{"num_hidden_layers": 10, "hidden_size": 256, "num_attention_heads": 4, "num_key_value_heads": 1, "head_dim": 64, "intermediate_size": 704, "vocab_size": 8192, "hidden_act": "swiglu", "norm": "rmsnorm", "norm_place": "pre", "norm_eps": 1e-05, "positions": "rope", "rope_theta": 10000.0, "rope_fraction": 1.0, "qk_norm": true, "attn_scale": 0.125, "bias": "none", "tie_word_embeddings": false, "parallel_block": false, "init": "trunc", "init_std_qkv": 0.0263, "init_std_o": 0.0, "init_std_up": 0.0263, "init_std_down": 0.0, "optimizer": "adamw", "learning_rate": 0.0012, "lr_mult_o": 0.877, "lr_mult_up": 1.06, "beta1": 0.9, "beta2": 0.99, "lr_head": 0.00273, "warmup_steps": 283, "schedule": "wsd", "decay_fraction": 0.7, "decay_shape": "pow", "final_lr_fraction": 0.1, "batch_tokens": [8192, 16384, 32768], "max_seq_len": 512, "doc_mask": true, "train_tokens": 213300000, "max_steps": 12694, "dataset": "wikipedia_en"}
MLP neurons of a small language model. Each row is named by its layer, matrix (down: output weights) and neuron, and shows model dimensions 0-95. Each number is 128 + 24 x the weight over its row's rms, rounded and kept within 0 to 255. Numbers have three digits each. A neuron's up and down rows have the sign that makes its largest values positive.
A block is one neuron, or neurons of one layer that tend to fire together. After each block is what it responds to, as a language model described it from the Wikipedia text at the highest values.

L6.down13:115128148126126128118145094160141142123143127134125089116100147132135109129085151124131125110139100144108111132107144137128129147135126129149161135152161131151130119161156112143107139120142142124154132131123152133122255128085140118112113093134134136134134109107149133158132112130137114136
L6.down60:159152173136202123151115160163142152156135129166115152178147106146101147145155139109142134115151110155134123117108138135077104157130088096145117149174176117111163157116137143135107129155127098126143178145118169123103096103129149095141172116115131117119127084099150100096130124132101093153
L6.down91:119104150127097152151125088128131118139125135106093127111128120158137141117133149119095129144117128177132152132125142160139096169122184107103129129133125109167138157158092127161179129097114148144101154090127159148128179146189108138126106112120110080154183091107131128132128116128125109134
L6.down179:104164129172175185111101160112143131131134143121144135129162136134110098134131101149161176079151103147155136114131154120137182110125160082168131103089142130148090157132149155138153145137134116115143149134147141098145037129101146102097150089109152122136108148123087137142139071133095138116
L6.down225:161133086109142127096168089105137128152139114123120150120113123100167143120123140137151130129154139137132168139147105141143106163132129117137167111104120081145130127129121128179114151130123090180073142164113122141115069112162100128116135097136165138206141114132119141153101139154124116128
L6.down236:119130088058078120119158143079165123115115120109137149129121154107142140146141119145096095158109162143133100112121100183106090128102136137123105128113102132153080157127138140121141127134147126155120117155085131141120126107142093083136082138098119127115119118092153075130102141084116115101
L6.down267:126114130114114128145131125111112113145070179111107098124073174099122179114129133075149114145167100155135137118161106199093117153108129126166131151139122170135131123137161107121145109116157077104169094148116117152095199153121117090139093105124127133124149100122085072164168176169127128145
L6.down275:169133101143120137135137112081132151137113093116119122155121118089099153132145109119116129138143136136159141113158130183127098126096122150110165134083177130132147155127129152125151136102107134099158093110131100144154081125125172113096101106153132127080141160114112090113112153113145130114
L6.down325:119083165121134131108142140102163141165149118109183144115150176129117113111158141163135119135118115119122083109150132091171097111146140108164138145112132181133118095131136155155113152132146112148129126177122105123105189147116106126150074068150140153131115116103128125131105154134127113139
L6.down334:088112114156135120151154139074156150128083123120096115142095148123139131150132116136118112141146140137078144131130134117107123121114100121159138120160135142105142160118165124177121121116122095156137149136099136153112234148073113142138091112125113136173161090113129155164158101097114106102
L6.down386:163159140164141112104079159133112180132140119148169126128166106135160120109151173153126153176139144152132130094154169095134115154132146095124102129129122120147091146153113162154127102124120131086165133108124120133135125144092116111141145135140095133111125047076148082128087094091153146090
L6.down528:129093161111150175152086131094101141126182132136137120127093147126109111065135121118108121145130159179133108129132120169134126140126148206115150096151099151109099127111133142128138136108122123111182103138072127127171121103098141151153084118145145170133150078106092171086131106153139115106
L6.down567:121166054158135135108146110147164155095136153123124115118076069137113139126081082139142140113127122114128087175114130121143107120116128112150151135118125132133125115171147122110110115099145133109152127150149132164154095142166133096133148113114167108122104102132166101130100182106122125106
L6.down597:157147154214145160103123128151118113101101135147152097114150165100087126129178110111114146141130109125149135167171137108162143165130100174130144129130133129125109101121115146152141157125166112073175160105091133086141167128156127109147097139184121092156129094123120112133158116114123121103
L6.down605:149150128143101138141102152111143152113124110154099078129116136159147118135116146137114127142141131102149129116121162137111074100125126115154148126121134121119160103140165115140070122138142145087111092153131104148183063087123151100140144131118128128128150143105118099111113112121175118104
L6.down623:143125154195134095110153109133097155130118106146103132107130102180114098141083144157121142123131123139122135153173134111109161127113128175137130138125125116153146113081072145094119121132122112097128159164177129108161174134083125106110110112167133128108107139140122122152148105161075126147
Responds to: Year second digit. The second digit of four-digit years, mainly the 0 after 2 in 2000s years (2002, 2013), plus occasional mid-word pieces.

L7.down577:120148145205158144107131132131163111150124161165161091126111135085144142124176102152119090141146139145134160089130131138111078149158091126178120124105114147108125118142149145120123122128114102129145134142116146129157036107112097161146101094111115104125125126137148113115115127136100157106
Responds to: First-name ending pieces. Final subword piece of a person's first name, just before the surname, in bios, lists and tables, e.g. Denni-s, Ron-ald, Jul-ia; also "known as", "named".

L6.down38:174176116058122128127107094078131143147102127122138149159123140124169123128100126147106107143131156131129130106120136112080154145102125104118152126133134109113126117132120134102141172116133124112137134133103109124086067107179157119129128106118096101113144129136124142165125112105141116130
L6.down59:114136111132109135118110137141132129116146103078138111171094158085123136131143148134082108105109125135126144133111155135092085169093146155135194108118155112102143130114136146131169112150135122151139133149163109121145095140103121143136146150143133166160143168167138111134121110106120111194
L6.down170:114096122180104119124110148069116099158112161061101130119136130131103150134177113133132167080141131113131150110107138119148157173127097123118125161116135154146123147162160109150134141110136172146137133101124123146127132181177186136115139111088182119116148139136111136143108151160117129115
L6.down211:034121133116130124154121112149178130139109090101116100131181093147132110119135126116094118110103131125109105090104129101128132141167109154098145126120168104131131122121123151139157151125134086159104126107140101117122122140083091123101161143114135125148116163111128120133131122128147159142
L6.down285:127150111132126105137104093116121130163156170132135138155135152190138114110134154143132126137141099153134132139116081106135129154129130099116167096135154135078140118187097104120135163147127106122104104189145096141117088134138141134149085113113125121103158149173101149122046166152138115139
L6.down354:078167150148133124126125115086151148152104133084104144116129144146114146086123163114153135136102141141128107099079137141113116093135126114118082099146164110153115136127117104115106126130110140129134141156077146109147108154119157141150096065137161089136125054145097085114137129124122123120
L6.down373:117082132157146122107124121096089108122174141133126113095138177165174108119141099181135126123177147165124158133142119132117102124143128148168149131177147137153121124096135095139107104098166115135110127160142117106131115126174083159131092136200147109186124140160151110156127121162152133159
L6.down389:100068150084118165128100173119132136176166137171128110177082140121156145089115144124086106137105141112135111140121151114115137106152115137147180169126134138125108129114127147108135097139125177121116113104130122131096176118101114111163149106157123149123160176111112152078147140142110155143
L6.down398:123115111154129159113171134135132153097139197121157100140109162181117135144155140140089105107128139176121133124126101075151135102121113083128109133148132134090160113122115149128130132138156147163102085108137145103158083119147123117146119150150162151106133161164102155170183149154136144155
L6.down431:120145115094144164154106122112145134153139116154142168112174135190167133118128127176155161096097126134132134099129133097143116077145173168127155113159220130120128099110129134080177160129145129137143100115140138164118072100156146071126137104130144069142161109121166144132111139132139071134
L6.down444:126138118181153142119130098135130082126150138136088146122108166103127151093153130154130171127117135147147143129127148113119070173130127170131223145123130113146092172122142127153123152171092136137119134134138140161137086157147104165097102130128138108129109184171124127117110120177167076139
L6.down450:149133130120135109116096115108105124102123107155171144084127112115126113144118178106133134098120087141132087142160141086112169125103124167125132127178123153093139108076126120147149125129122129154143166107128104140110086116173136167095127142148109091151088159127124061099132078121155096137
L6.down536:122136127080113141118155113120125147119084107120129096092082126118118127118089130141081116120096180127153195139161129157118126123105116115136097110147126127159165166145084136154142150088134134126112062119074144125105227140133163119138089111178132102104144114105120112116123118080115156137
L6.down624:163132087101107148111138091106112121133136081116097110129117152126103152180136108127111169111140157129131115107115116159144161144124144160086155098121120113105096104135140131161122134126108126143146131119160128134100082144137111145117086119123113116068165150127150107177124140116142111113
L6.down651:068119131139145143127155118198143132106078127126158122170158161119060155136138141127152123170129084165137115136159127158127094147136132152104142121136114154134136125156129129143119125136158111147106145125117117139112141147111137141125105116138119139146189201122142134106124099127127116146
L6.down657:093166132167165144089126187131135132140130125081126137128111146116121107144110132156143156123120085129146138128118105069117113139132143122132121115140150100152102138150080151109112126098095118167156115186089138126141076136111111131159151132141080103172068145114138134109109105132116133139
Responds to: Table row-end pipes. The closing pipe at the end of a wiki-table row, usually after a number or empty cell, as in stats tables "0 | 5 | 1 |".

L6.down6:148199118123170122087101128138138138142104115095127111130148119138105118125102115132121124131133172108106179119132080114149098085166145128129122078160146120134109171147133152119178091134131134124129105077117113115119150118210120129169104120151103113111122158104141120105087112113140087110
L6.down112:131153112104142142121134057119127113171114131122118110110131169108084088089122111139104131122107138151126146132169101117110084120090121157144130139138134161114149120140139114094150086111150091105119112122108165100124109104101142124148097128111154110108127175114145058130124171120073129123
L6.down113:137107119076141133114132124127162116135125129137142127106073126154109163094152129090133138128096141129143140145115131123090090119127103121162100117110123123114107109170128144131129105148095155091136118123105126141146200151137112144148156074125118143070137038121119109124148121128130131154
L6.down136:121107104128126141119130131143118150140123115117143127107146115117184160088099142115105174115072108127155134146137155126124140119142126118140135161104154139088129188165108095129128105130099102137140164160114149126118106151055104148165133094116150102110142054110101109115078119139119143117
L6.down156:116171126128117123125157092159136116105118123105149144116139137154124132120159160143094127170121107071117156136123105116147151109154160099106147145144126133150118136133158145112081141166131125118150176118134120102101141129137148190148102117165119129055165102134094142123084115137142143127
L6.down213:135072097112128133109145086106097166151119166081135121134148147094115132170124128142114130120156169106107122115102134167110102146132129098121199100118115109132133144117168141167138134106155132125124114166152138117114015157123122124143098110076132079152108220147127131172076151103102097136
L6.down280:131123106153125152121093111143111088128132143132145110099131102049149144137156122125118145127159140107184107084116165127127115171128155167125066116115137143143139144137150135093129145082104148097183113105123118143122088173116063153084142151149163117120112143112142104132131126146163161103
L6.down303:112163177092164112137131157142089096104147113151150157135147153132113128123160135124095148107118139129123165128116112139143143108154181133131110131116183142110127179117075133122136144120108108135142107100085113107094111124123135156088149172144105149139161126151121145132127101148136150132
L6.down311:135086128074135119131124143125134077124126123106154107078150128087113157091144138110159102144147134159105078133101149142117087076138169159151099136104094152118138124139104153117137115121119179126130083124093127159123152132102168098167167133140102097131122196172149153118125105127118166169
L6.down363:157120127180151120153089144118119148138090122102152134142101146105138169124189091156105123130139134160115140148143117125120131129109167162118146139152148109164121122113160098129164089123095126124099161104106145174154068119083132125117128122120136079133105101132127085145160113105120134126
L6.down421:139186142196119122121074188144144109132153108118138088151129131107152116132144131143173132103127113109108123126156151101161071132124105166141097104139148089136150148139136138116138120092131138127097140131115102141145011120120133113106150152129113140141130122109166091110124135084125126121
L6.down468:094159122231130150165092147124115113134164167135112093179141126127172126142143136158124133116139130161146165096102148081137076136130150137173099118169128124127163164090160135103158132119108132121107126098122123147137102130090160109109134159136133160119107107132156109165155121134122129108
L6.down470:160123118134138133145134102118137165132117130167149150088101127131111161115161116099140125128161107132117118105093089192118137139123142196116167142121144147143109137114136119102120149096149120126110146089138151114107099103162187149118142156115162122052141162114132117122157163095124139127
L6.down549:115119118137118138102142094105153143105086190102098101102114161085122169141140139137142096161083127128157114107127146139147059172150092142106190130151090131087105117134155145138136127115153128101116098142133146146118060119159109086158079151089156105133112154152111051185163148118128143135
L6.down557:116157131095147065146104105122069133117113141146148111159112121146171047146120098125135161108108148136109125134096140060140138109126136176112139149145152136109129155114141116102121085096112113145075144155142136143084108173140112122125111104129159113129150126105094166121130142157138121150
L6.down669:184127119081159124114116152168143142148116081104129155123157130086153157142112130127153103119148159109120122087140146094106109115146136137101166134134163088135128070132122140128155180093134127175122143103136100185150065135111137132123099164123100113089099144136103145182110147157155148091
Responds to: Mid-word name fragments. Word-piece tokens inside proper names, mostly person surnames or given names, such as Ni-le, Ha-le, Kar-im, plus suffixes like Syria-n, Victoria-n.

L7.down272:116136113047152145105118116130110134130117079116132128129117126160131135113128113128126152123119069125128116110127122156108190141163154157138137077106177102146135144111081125092143135133142108097130176119090135083162166115090123144121105107158172158085167051091119109147141123155114121113
Responds to: Mid-word pieces in years. Fires on the second digit of four-digit years, mostly the 0 in 20xx (2022, 2010) or 9 in 19xx, and on middle syllables of place names (Tobago, Nicaraguan, Telugu).

L7.down68:114138084136117155139138138153145135124167139162131144099144148098183121142119148152110165149147140148100136193138134109136101131136150160086136153126125077127130083088146097148137142156169089114127164132139094178159081171124143129136080120124086128165110157131133117129133161148126120119
Responds to: "Originally" plus word fragments. Mostly the word originally (or the -ly of Original-ly) introducing a thing's earlier history; weaker hits on scattered mid-word pieces like hi, ar, ri.

L5.down244:134115146123123128159142133086150152141133119102106106115119115061138121107162109138112129141143112163135169128113105148119132149126178084182123141133119137109048146142177092167114143169157143131127118189100111110147099130146112118105140106129147161127141155148127118138142180197101125133
L5.down306:194134178112148118144119116100123134152126120143094121136129141147129101066105131153134125133102155118154127135125126160151117157159174122145125151122127148135094121142131106082111158118102198124139129101158106113138162117156127078132100132126134192104176064134134099144064147119103107107
L5.down470:105107165157149162116130180140113144103143134162126135186109163152156152136138085119126149094161099189083122141096157141157149148129162118141152138108098130136128131141168096145129107106119148118124139149098138159120114158146133170139104069131092178162168169108138173118118123131157140157
L5.down514:145140111107148137093135163102103135125118097087163133152152100128178115141143110111119124105142133129156134127116207125118145089157125139127131095127139131147126159118125121128148090131120137153117145165120126145115219154174108125062124118170096145139104146115120131100100165108126151134
Responds to: Unit-conversion number starts. First digit of a converted measurement in parentheses after an infobox figure, e.g. (93.40 km, (360 ft, (124.00; weaker on tokens before a number: Density:, there were, $.

L6.down30:173125109114113122131110094100141087112117106133125134101108121113144188117159166130112104151046109118176122157092107128141116115151117105126100089115105145158144103106070134127116137117139127086132137141131177142146227129149126156145127126127120121125145056124094114103160150111140128116
L6.down111:126106127076120145143145100109182155148132123131124129128132129121126141114146123169139105155149120095167112112110130042130101123130111119138154090163170156165100152099141101124120146092123146125130111135151111164118042143098109157129117174171187144158129109134116126119126125176119127109
L6.down268:124105139069143148113167152113110124134144117142171135129106134137090077109146120139141075159133103138145108126135157160133141114119147061183126161163113136142094161108130139110139099130140046143122102091127134126113127124174113153115144135151123159123148131130111105108122096131096132183
L6.down284:135112136096131140100090154152136125121128131163133162137136105110145138129142110108127125129137131137125158101152136152082103181117141122106147155165134087086134065127134142110109155107141093084120125117157103119119144147110107141134083135150104132144170130090154126100107095132159105148
L6.down287:123127137142125139150100139124080115142150128133139165122158161130120110149172131144144108129124139127159212130122109152093116150120164136145126102134118101138105127175079122116149073141134115142116152088149147128144031140142101108168127112141120127145156066095130118111114148122136162127
L6.down336:153142142126141120135171186126111101134161114173097126135127103066150107150144101080179150104099109101113150115076137136106135140152172123126130132175116111181172124118103139153146094138131061114126119113123123122136068141085086108116090092145140129174108105096120111126153100134101114113
L6.down361:172135139197131155109114149159134136147128131109126140139152150145103149117154124109138158106136145123146114128111153124144168134124126155130164133115138143143131155143126127091077144117118129140148108126113165143139014124221127119138111134122117101107095056145117094168192128143117117119
L6.down383:116103114100171143163150135119137106097102127084109065141164172134165077066093118135143120157108190120123144139121144112114160107134166140130128136130145142150101104123120118143103103149171124116118096151150172127126059123081121082141110133145103115184119094131141111103126136144107108117
L6.down521:088159119207169127117157118156118143134138142173092123132130108170129107161120130120119180123164154161082112117095123124125137137132124111145126109131139118164142149164104092133115172113149093139102160153132146134130045112100130162136119141151153105119133156127144160156155119122144148112
L6.down538:140148132097142143106108177113177103153097079150178111076142106105136150121147145150086139108060115109120147090107127122120125133112089106140142134129099116130127143111111101127150118118119133138134115113113127117116030141148127150148160094122130140116104109112136136156104124142128149127
L6.down544:173113144158143103117125116091136094111121098153179170114135111172145140112145111159119113106076170106114101156186163121141146129097128096125095130111126151120180154139127147094138110161149077122099136120133134148147185136186145132155173087111075136105127048124158134126137113151097147154
L6.down553:159160127133164086127146120135119134148113129090155156129137138161090136116142090096140144091115162137138110141121135147117131142144167125131159135096121088111142124120158135148114133113085131114134127114125126153132091143164126120141093156135135116124146126140045149142155123149101134098
L6.down646:133097194130162170099107160118141113154117101183111096133120120131121161120150133139128135166165073128117128139124156151128159134147108145144194114103097131138123165141148093114128089154111081147156140121138157171151080128128124133125135104132118101152170148163107132149144144109139089125
L6.down656:143101151116142163103111148119124145154110142120138146106104150182162149072129127120118167127088083118091095132108118129095142127123143117140199135127109118124130098113138116102144108120158114130160108116124133146095132106131143137085117113127095170151123129171081120071105097103134133153
L6.down681:134100142113164148110122109137142161116137172154134096135121113115101174124167148157153118126139125157132168138119127127090190121086120130142106133089118111171144174095109143144116136114110123149144141087138140114149098131195134157125115117098109105129138078071110141121141100112141132120
L6.down699:150133101142151149112158133117105153093134141161188127132156112141129126146101136117160144136118149123140092102105101138137166167123163170084154141149117142139154158145139117104155129094124146144162133110181123156132000172133144130085148169149165134139085159132140118137143111124137118102
Responds to: Year second digit. Fires on the second digit of a four-digit year split into single digits, mainly the 0 in 2022 or 2013, sometimes the 9 in 1987.

L6.down17:144180120115129149140076135131142147141171108198126157140130108106146112169135138114137123111133099093154111088138129178124118097128149155137160103135137126094126161078111098061152147118120124134138101162078137170152131137152110126126126133127127130126090086117144081095114128146148117108
L6.down48:124139141079153125136090127092186125134115142122109163159130155136135083136112128138152148145161160145158131103119118122150162112151121140106127127163134083123111107116106125164100148142107100122142145094141151077137201137099086120119123060110119077146122068121102123102084105155116128125
L6.down142:148092055064103103133131104154147124150089150168127112139095117093122144116145170127136127123113115157097169143124131145131147134147152097144139143131120142110072155156103126132122099128108142151099113161124112140123119127112127146152117075121157108121149048104136110117159159142081112174
L6.down197:153118143163133151175129154128128101130126159137141094121104169093164136126172122134129113105152122132132120131085163109110140117132134096131097118167126085115098117129183093099135115110134128128116135145122156126130012106108100119165158092098142149139149094155111135131132142097078123129
L6.down247:168131154088088099084132165137152138121148130173124169120143138117145132168131116082140088126126124169091197150099103191124149102149137143151110132145142124111090143134130147168123081161137143116154138136114117084157150133134122121150133090150098179132162141147142128135183129086108133122
L6.down279:127091111144118132143119147128112150149134152132105137141107113167128118099143087131145145085154151143126126153121150144114086178122123175151167145149112162090173111115147121146126093106138155132100159134160141100123047121083118132094127140146166106158171108131102102133095147120108178114
L6.down295:091135106133119086113124153144118121114130122109144087112100154132148096159168145141092142107107146115143120129105105121152104173107115080092133102125136079149126126149119107081142146097099118158136150126094142130078156110150200137127130110136098105081170145137114148186067096057162116118
L6.down412:092090140110124133167176152126109179139173142155103101147124095144128104127098131119121113142116128155101156130090154113169133120111111101146148135153128131109124126142156123127135136117126118110139126123089159104104165106047120115080099138126137139072139117100132113117127131117078135130
L6.down418:125157117131119138119138091109129131157133158117121120146160126156114147109138162107146154189149166105099153134133158106153130103117162130115143124133111111139121094126135106131133142137154123115145098112110139089154255126089125120178116097116162098124142123143104148073103156108098146147
L6.down422:136135100111121114124122129159124091189082121139109104098154123113120118103160139134130157133155135112108121153126136107162128127121108136135172111146142103154122096144146122111148095131161138091124096138124105154137052123130175129113116126158154107120142087155143156139123166120175182128
L6.down423:114119139048079128146120133106115133096163131122174101109120120105107120122123094146092147084149086149082075128100135112135121129158117138060154132125165119141104090178089126146120165150147126113143094128116119166137137144176125106161117103104087128098108123105132100152125112141162109146
L6.down527:139144108116101169133118122133079135117127070141085176161097156104091137126134161133094142151135108116129109171126140124135114163102143154127133120133146118154096162171119150131116101119138126104111142121097094167128140116111104104169143123122158148151158109102152116080113098127100107133
L6.down541:154118117112094115139175128137135123156135098111159113123128133141115129110150169120130092125122086137143154129133121077131083117140102172091170151116101125127117147106138126176148165123139129177126147151118136153117088139175126088121075161147111111133130140145143150143105082088139098111
L6.down559:085133143166121124117144112109125113132132096140135132123146142124126122151162127110110172110148135143110169102119109122127123105131084118108074122133160145063139176118125139151177131117106128110114130122158137122107158125091095147090140121138150131132148156137113118117114169151092170121
L6.down604:083132114093095122137109132114165138160130106125108150093137081093104215158097097089122086088130125130110138172144122130113117123129102146110095142153146146104141132157137109152132132109141143114123125123153149185115164134136104132169132146116110124132085194105143113138109132123140097150
L6.down698:085078166152143118132109115172123125158130124151103125106135178124142091166144162121122145147118137115153126126119104116128146132108089145090166147081160138145133087104111138088126163130135149157146096141146085107108152132154092136084117103145166117116119101122100124164095137157139079136
Responds to: Unit-conversion numbers. Digits, decimal points, commas and unit words (ft, sq) inside numeric infobox or table data, mostly within parenthesized conversions such as (171–499, (0.90/km², (4 ft 8; weaker on mid-word pieces like ill|usion, ling|uist.

L6.down8:092102126096148154123097112091135126116100105160164162100138109144148156112116142104075127117131115150087120143129115125065147118125168051121051134152119106097143117129088108105131127119133161106109133132112142141134132120131119151130182107152113090129135081121116133120118117174118086140
L6.down12:117170142085145098154103175167156094086131137155132124124130138094139106113120138162102143119117130120109135083132115120126107119149163161139110155130138112096080117148096099118126150156114109134088150145092146092129138097147115093147143129162102140122084099128140148125106109180127133118
L6.down164:104136127124159152117137110128082127142151106067157166109106090149113115152084124137134152096146087143148117123119128147129138135150098147120126148125138120118123144123142113143106110122118155106092130122157110140151018107152137137098123145171171105108072127127107086172113163196140120129
L6.down182:129113143137106112147160123097130094104109153113100126118139139137099146138159148132162102143157135130146167143132119117106135111141133104140049178127119196167118117118134121106098109157090144147110108075115149176158037119147131137124115157143099130136143165126123149104109140119124129118
L6.down217:103112156212132106099130115108140122107142101123119120114124158132113157085113112138131102147124182141115104134119110149097134138157146147121176111079109119112094164183128133113110140125140165121106092154144115086163054156127161134131163108140145147090154142122150143202123083164143154121
L6.down270:089145132105107100135167112120151121113122135070148144064150132137152132131153123124134115111160115131138119120180146113162150156117110086135143108118125103109120111140133151132144166151129147094126113123079196154134099111094122119113144163134116147106137130153108144138108130097132118112
L6.down281:115118113111138109156117129176072105097122137165188155124113108101134166107122177134131143100140099118151113123124119145160132133141162131131159128109150119150160105133136134123120124136099116109114130100093118130120097126178158147122196121094112156092117122113114154105124170098148112085
L6.down306:170137099122160155138130125106143152160143075129135116118144120140134124111145120135116168099121113125142127144125128093101166106127095109124178137145137142152132208144161113129149146106145113139109094124123156151111064157122076146166063117092147121088111109117138147123105174102102122111
L6.down365:119125139119114123135135143120142115111140137158123116106119118110142109151172055132105138135126086123126116127114165130154174127121123122143100116174086098086092127118108101101122139122129138126101124104144112167193048146125122136093169140156143132148107101117117152142144133142133081126
L6.down414:156132162103157136090091187144065115138121121130120188111152105144110111165114105104116129131138130128110140136119108129124121145083144130142108100139125106098168098112095131108147152113141095109131156131065083129141169119124104131133143136146164163146104166141089145168143138162150193110
L6.down555:119094105100167126114153089088109148164102158146153122110121178122125134109124135136121161086139127169113138075119131081135091125106118157151116158161106150173097110110154123160125137122094123123107101151124160167131198133150127117083108156138134160132134138085131170127163114123100135122
L6.down560:165144137113155162151129156159146141127115138163121131128121141083119171123151108138098123110109079122090130125109154116071084116102105146112116131145079159082144115162132129115119124111122122113111155139151128102128138109137136115091109106140140112097155092127103074142183131141106056145
L6.down573:142105146106125114149136088128091134124131138076158109051107105120130157136173120126146125174112121144129096097114121158125135118100151145112119145132124134143114119135140122166108182131069087197103117133149143108124122134174119152147101141142132090111122129125160094146099119100125124147
L6.down619:145116138149141178155167124121105118154123108118151104111131134106094132147115141104126115153095092152168147146108139140093123168126153139121073131101112134108111169109096094088124127099095083101133131157166128121127167130085157166115156104121141111125121099115089121080143110174099135164
L6.down643:149118112145140126154152132138131165147136129088113142144153153099131139128097129122121096105148142095098127149163121105118094151099102133129138174117115133153127099132165138159127163172124128152086107149140084150075013115150119164092123130164099084116139180170109134119144156124132121084
L6.down645:122124119096132172123129068052088135121086162128107128110161176132102110152143114128145146159114178115103143099090136127142128113147096170095116128105124126157106116154124139142132144134155118120155085132103170110140105124125139116168126093096149112073102134108096135145149142164121102117
Responds to: Biography opening parenthesis. The "(" right after a person's full name in a biography's first line, before birth or life dates; weaker on mid-name word pieces in tables and on words like years, life.

L5.down199:113159140142139110122069166127140121145154121177096112123141107135117129104159103129149119155094160115140104144160112116143129114145105158132163092098123177121124104130152160102106094108143134131146139089066087149124114136139143110154138137171156110140091090151127085146129129123208068129
L5.down283:076126124125135130113131152130087103106122092103154151121172085156153115132094135128144177100123078112129157121088128119136095152120111128088099149136121161110123084129146090127116118098143133092127111101113114134092070146141092129135135126134132085141100076153085106133126091150147132110
L5.down476:149107142141129150069166134125164180112130120133118096128133125160137097142125169098150108125092161127136108141189141155147162119147151110077110102112163119215114128105112143114109128116134110162173080096115150164166098104153152117108093098166119133156129093109155137114098107152133103113
L5.down667:095122111130115116083082122119123132104109095109151177100157130113173111114113117150152137124110108142113131104099175130131130155121110159100132106098139110100152111151140154102135129096155143095138105136122098104117245135142096130095133169120136112170104117175110169134111120106171186119
Responds to: Year digits in dates. The leading digits of four-digit years after "In", "On" or a month, e.g. the 1 and 9 of 1984, 8 of 1895, 0 of 2013.

L7.down317:128149131148154099081175138100138144168130119148084166101085124133146162095129155114139145160147144148100168125099166122147131131129149115138089146113169110132092112154105104125106119162160166129135120149109086113128198154113147133131105119109127167137123113102103124106117177147161139165
Responds to: Numeric separators in statistics. Decimal points, thousands commas and table pipes right after a digit, where more numbers follow, as in census demographics, population tables and sports and election results (2.24, 6,746, "2 | 0").

L7.down208:122108121109115146154110117137196114083110092101118122126119124071091114117137114144122122133114124119100183138144135107121042094132120169101118134125099127140142125086108131103170134098105137106105105102119110146154117138158085133105091119105129133152118186158127136122188132124159133135
Responds to: Table row ends, copulas. Pipe separators after the last number of a table row, and was/were/is following a long subject noun phrase before its value (households were, attendance was).

L7.down161:107121094116152129167116170178114152142146106139116142138150100128136113115108123148117139087123133102116144110136121120117162126149161104129152124188129137141140137126146122107095124111150157101119124149116156138117137128138077104129097165126147124147120021145118123114151123238130121096
Responds to: Year first digit. The first digit of a four-digit year following a month/day or "in"/"(", such as the 2 in June 8, 2015, and 1 in May 1904.

L5.down155:127093135163112116139113114125133122097098126111095102138136151096150156115079135092135162173130163102128137131134111154150147127107100135135098131124111134123109143135164114150161140137123129137072138178111130111134108128067125101103096133147166126128134103139137166106125123134113132077
L5.down193:194084140168168122147122144137100120151104095127110123111162104115143150133132193121172145137144159156146092123152144118106121113120147163162147104139094159112163111142136129091153123154120120117110121134127126148101081132155094126086137189137128154113141128109132103129120156187113146193
L5.down432:105096116124146138146086105134118101128092119130138160141148122131077151075093113179154151195117157177148156069122122095131098111069138144118084134141131112129101141154144114158133134088135131126106093164103102111123130121163120108094136140147123120155111145120136142139152164158075147149
L5.down640:089116164151128123148092101094126158142122119108137130120141102148124169147074128125108132156101156093134109133126092134106134140165133121113094144154179169146142144146092083154140147137116180098077145133092131119116082131150164050130109129151162123071094150106132100126142118124105089125
Responds to: Biography lead birth parentheses. Opening parenthesis or semicolon right after a subject's full name in Wikipedia biography leads, before birth dates or pronunciations, e.g. "Barrett (", "(مالك…;"; also table row numbers and date digits.

L5.down75:140164070100163103160159101103077153151117140115128116148115116123133146134087116144170143147126174117117127174147115096176131140115111174143104127134147119130100105124114179133141136155152119105110143124156141168086139119162132102134138108099144114123140061149141104142146115112112118137
L5.down445:107116139071169118164156105136137156123135129137141126142119169123135185106160145116125122149094129120120116138120160107095170138133146119158137130105123117153150139108135084133123098158141086148100129118116137149161136148126142112141166120122121104143116144159172141136165134104112136116
L5.down492:112151117125130117101101156147139084103125133146177132148086175102160126113129149131172097167103125136140139103140129122122149089176160140120145129149074136166109136121134111128127102116108130113128153123143136119157086156151159094115169079088076124162119069126144135156146159113113102100
L5.down575:102112168139099118160115120115182124148113078130146084126118144146137100095101120171142147127120143110144167098132108134160165123169124145153126128119137103175110094114099134126091171163136143120087101106121110087136118133139117144157097096145110155144160152134121147138115145142152145122
Responds to: Year digit after 2. The 0 directly after an initial 2 in 21st-century years like 2001, 2012, 2025, typically after "In"; weakly, closing quotes and heading words.